From a checkpoint of a small transformer trained on Wikipedia.
Size: width 224, MLP 576 SwiGLU, vocabulary 512.
Architecture: rotary positions, normalized queries and keys.
Training: a variant of Adam for these matrices, 144M tokens.
MLP neurons of a small language model. Each row is named by its layer, matrix (gate and up: input weights) and neuron, and shows model dimensions 0-95. Each number is 500 + 40 x the weight over its row's rms, rounded and kept within 0 to 999. Numbers have three digits each. A neuron's up and down rows have the sign that makes its largest values positive.
After each neuron's rows, "fires on" lists the tokens most often at its 100 highest values on Wikipedia text that the model never trained on.

L8.gate208:460527559554502500523504562486562491463449480550432518423448508472491528427566489529566549420482490495493516468455472495540508486552416515460484501525540501526501519494459504473511564419499474485483516549504431536489541464543453445539467526486495480510414443556518542422605510519444495454
L8.up208:492526555520493595526549422469488455503485537499427588513489522554520541395496539519524440497452500442463511464503479529524517517528468479483571517545482519485472481525439481523557455437538457473485455569524479460513504469506470513529446414580509520492454427483509485437524515496495550527
fires on: ")", "\n", " 18", "8"

L9.gate325:563468443457435441526508490472491461473466482564530500408447527554424500544513513455558530513490505432484472555492542510521465451554534542545448530499495592546492498544529500390456489482515499509517520521469562488510548433551502519495476478503495510470479513528528449496553490500455479555
L9.up325:518441424439445506475497544459460493517484500542494537493476488501459472585541517459518480536459435537445464488467417499544448441479491504532427505477536576461491406493594474429478504538491500543512500564525563509584554433529520507541419463438576492430537446519503503548503474550488532536
fires on: "ed", "ar", "i", "us", "as"

L8.gate305:503560505499442494486526445536488493414528444558475496453495499506546495495456560501478552438447520467464406502451543505494454513477478502448507512563515474525464447470456529524473521466566487454517462518581527533550541532556458502428520477514473522534479481495521442497496514449489492522
L8.up305:452510467538447527523571502586524495523543517520478553569538472471483435461553514522514532476427474446492487510478527512496485552563485482460535529474506535465540497428432534480527471448507558519459555553494501514475516461514520497537420431536545483422487490436563495550527482432452532549
fires on: "o", "8", "19", "1", " 18", "th"

L6.gate531:517553447547432533515508513465513537526463460620546494482468468497515494491500517462487596474470388466502535502463480469509500510492517499493500499529499533555434531497472512478469511549476487455478456522543537517534564492520604426567572512539583503451460521454556517497511503472493424517
L6.up531:554491547515428466530530520605531550418454416511463493466450520470469460487390497386568430484499455478584538526604471492500484526515502529464519488491477497451514537513511455539475538548479511487418510498455554515487491523482497447496544507508512507455532534453506416516411494488510538536
fires on: "r", "en", " s", "u", "re"

L8.gate198:494454448547474475480506482466565532481552460482513582480533522468536530575466527494567572489533537461491431464490415480467457557506591463542485485459471505482507521466479515473496530522551563504564483488448493377496462548525505550470476446494525404559530525491449480493451489456443374462
L8.up198:470480499608444507477484512512521533488570500464542604483500540458483471481506469547440445504499499476550476516479463421484534551495479428447458520541534528426541509459525524535558487532483527496494528480498479521527489579569502548524465489510507512492499563533479511487468462526528485444
fires on: " m", "f", "ia", " p", "el", "ish"

L8.gate420:532549478516516533535492513478568580555524500529484496513434472455507482448599508496518512513515516455417499459503571538485511444532493505468512563498436555524499453500467540459529547538460511495579548480491558497488523533580485456491467482417475551520399544558474505463538565486515534485
L8.up420:560450534493509564470471545459528542543496461536472462558481489426458519538571469530586494530527461538510504482523490519517507471490538486503558595465460457507532472500438448490524468561492490542512538535442550554538513527557532429482514506507544564448507505473470521531506586530520507489
fires on: " O", "ra"

L6.gate380:502448461502494435494486498507462479497444525507488473435400490525404553492481516467549547480533557527467525611504517572549495452518518520549472528532502455568472528529470444422474513506517467499464563410508523547495459534513487536505519480536567457485431506575492480513562509495378533434
L6.up380:504487531483440510476515547528518511566414523515551486442440541403441469539512456544456431513475465509492519546483522537533538409461495468551515506516463472519425550517532486452514469488474522550538494444560543539548520486578525553486545512504501533471477465523475514489474457518516557415
fires on: "as", "ap", "or", "i", "ant", "od"

L8.gate435:543529441522516510564528460506543564450511522490508505439503535519503564540511466518519473460471591380417481494501510521481526466525475539517451495574507479512466509543533516449496546453504468461556494508508527494465406464473517443509500454553428453455533471563524517476508550453490511446
L8.up435:491550487539571495474438495519451528459551525497494519381457509472480521510564487467518444500479604513500537512534479592427512442458483583500471487530472463449511492524498501494521544473498454443438448546508535462516462511470480474499498534460431478478488441495471515515472492420544462471
fires on: "ct", "ep", "ou", "s", "\n"

L11.gate186:434466426507518517517475482409513500484465444540453478517474505487488474458539488501522478436481527443431484519508452595530536507480541538459495465511430473513505437501450458438470525523438508489472501482484479477487506514526493467534511583551446478487442445536464466475516516546520532513
L11.up186:466520444492469501500478551430509515505480524424515532530464497499495472491563494507577529514496459495515500524487478469483570523516558491522599482478462510453574459585458437540531490617447462563501499512513592544511534500454521438552549561496415515511465507531497497485508579506579532463
fires on: " O", " G", " S", " L", " F"

L8.gate393:539513493521437472576543475479539583483470473503582440463482504491585472501449505490454477493476531463471501589561490515469499492535538524493526484524434451485523561536451522517459497489555455511479488492502438506523527569499555493467567507506457534492487501424476488473518415424503500471
L8.up393:491476482580474494583538522502536511471493453559493412467488480457460458497480539442580544467446536430527439593524415452471518490519525477461490483491475411497502556528468472524461518480449487513451501479491454573488518545491495482521564561505477424527452533504446566534500480566474504491
fires on: "u", "e", " de", "r"

L3.gate379:514494436495528470538548484529582492534516510436501531434525517477485509502459555492455495476464528422459497494576523492439530470537466584547514470593493451493525486514490511496488516463502499457520466433487517458519461522493464503506512435521461495506526507498534529473483446490553622467
L3.up379:499498470503520528502482535489523452567509578448511502516507579479510480443505524505496507476526506460504532466562503515459588456496544510601510503535567553469511516518504520496469554489428469489502443457506538495505524508514513514494540424508481491493386504551518641466532507464507584553
fires on: "p", "s", "\n", "h", "est", " of"

L9.gate493:472466502541487497539479452466578556487537480554428555524466493536552480538462450478562535505478496438477498494539537535558501527514511492492557527509479580450488462517460504489505518462439538459488517455527540451479546552587454470519505488451420450512417560581385555507440440529527456546
L9.up493:510464485563568560514468529542518525455494523478472437574502582554503479485440479494494487516446410519488512499463512499461485522421472485482527508451471503534501505554527431434532540461500466477457541507490529502412545518551577502496435510529492585551415570459506539520467535506518524524
fires on: " O", " S", " com", " o", "\n", " s"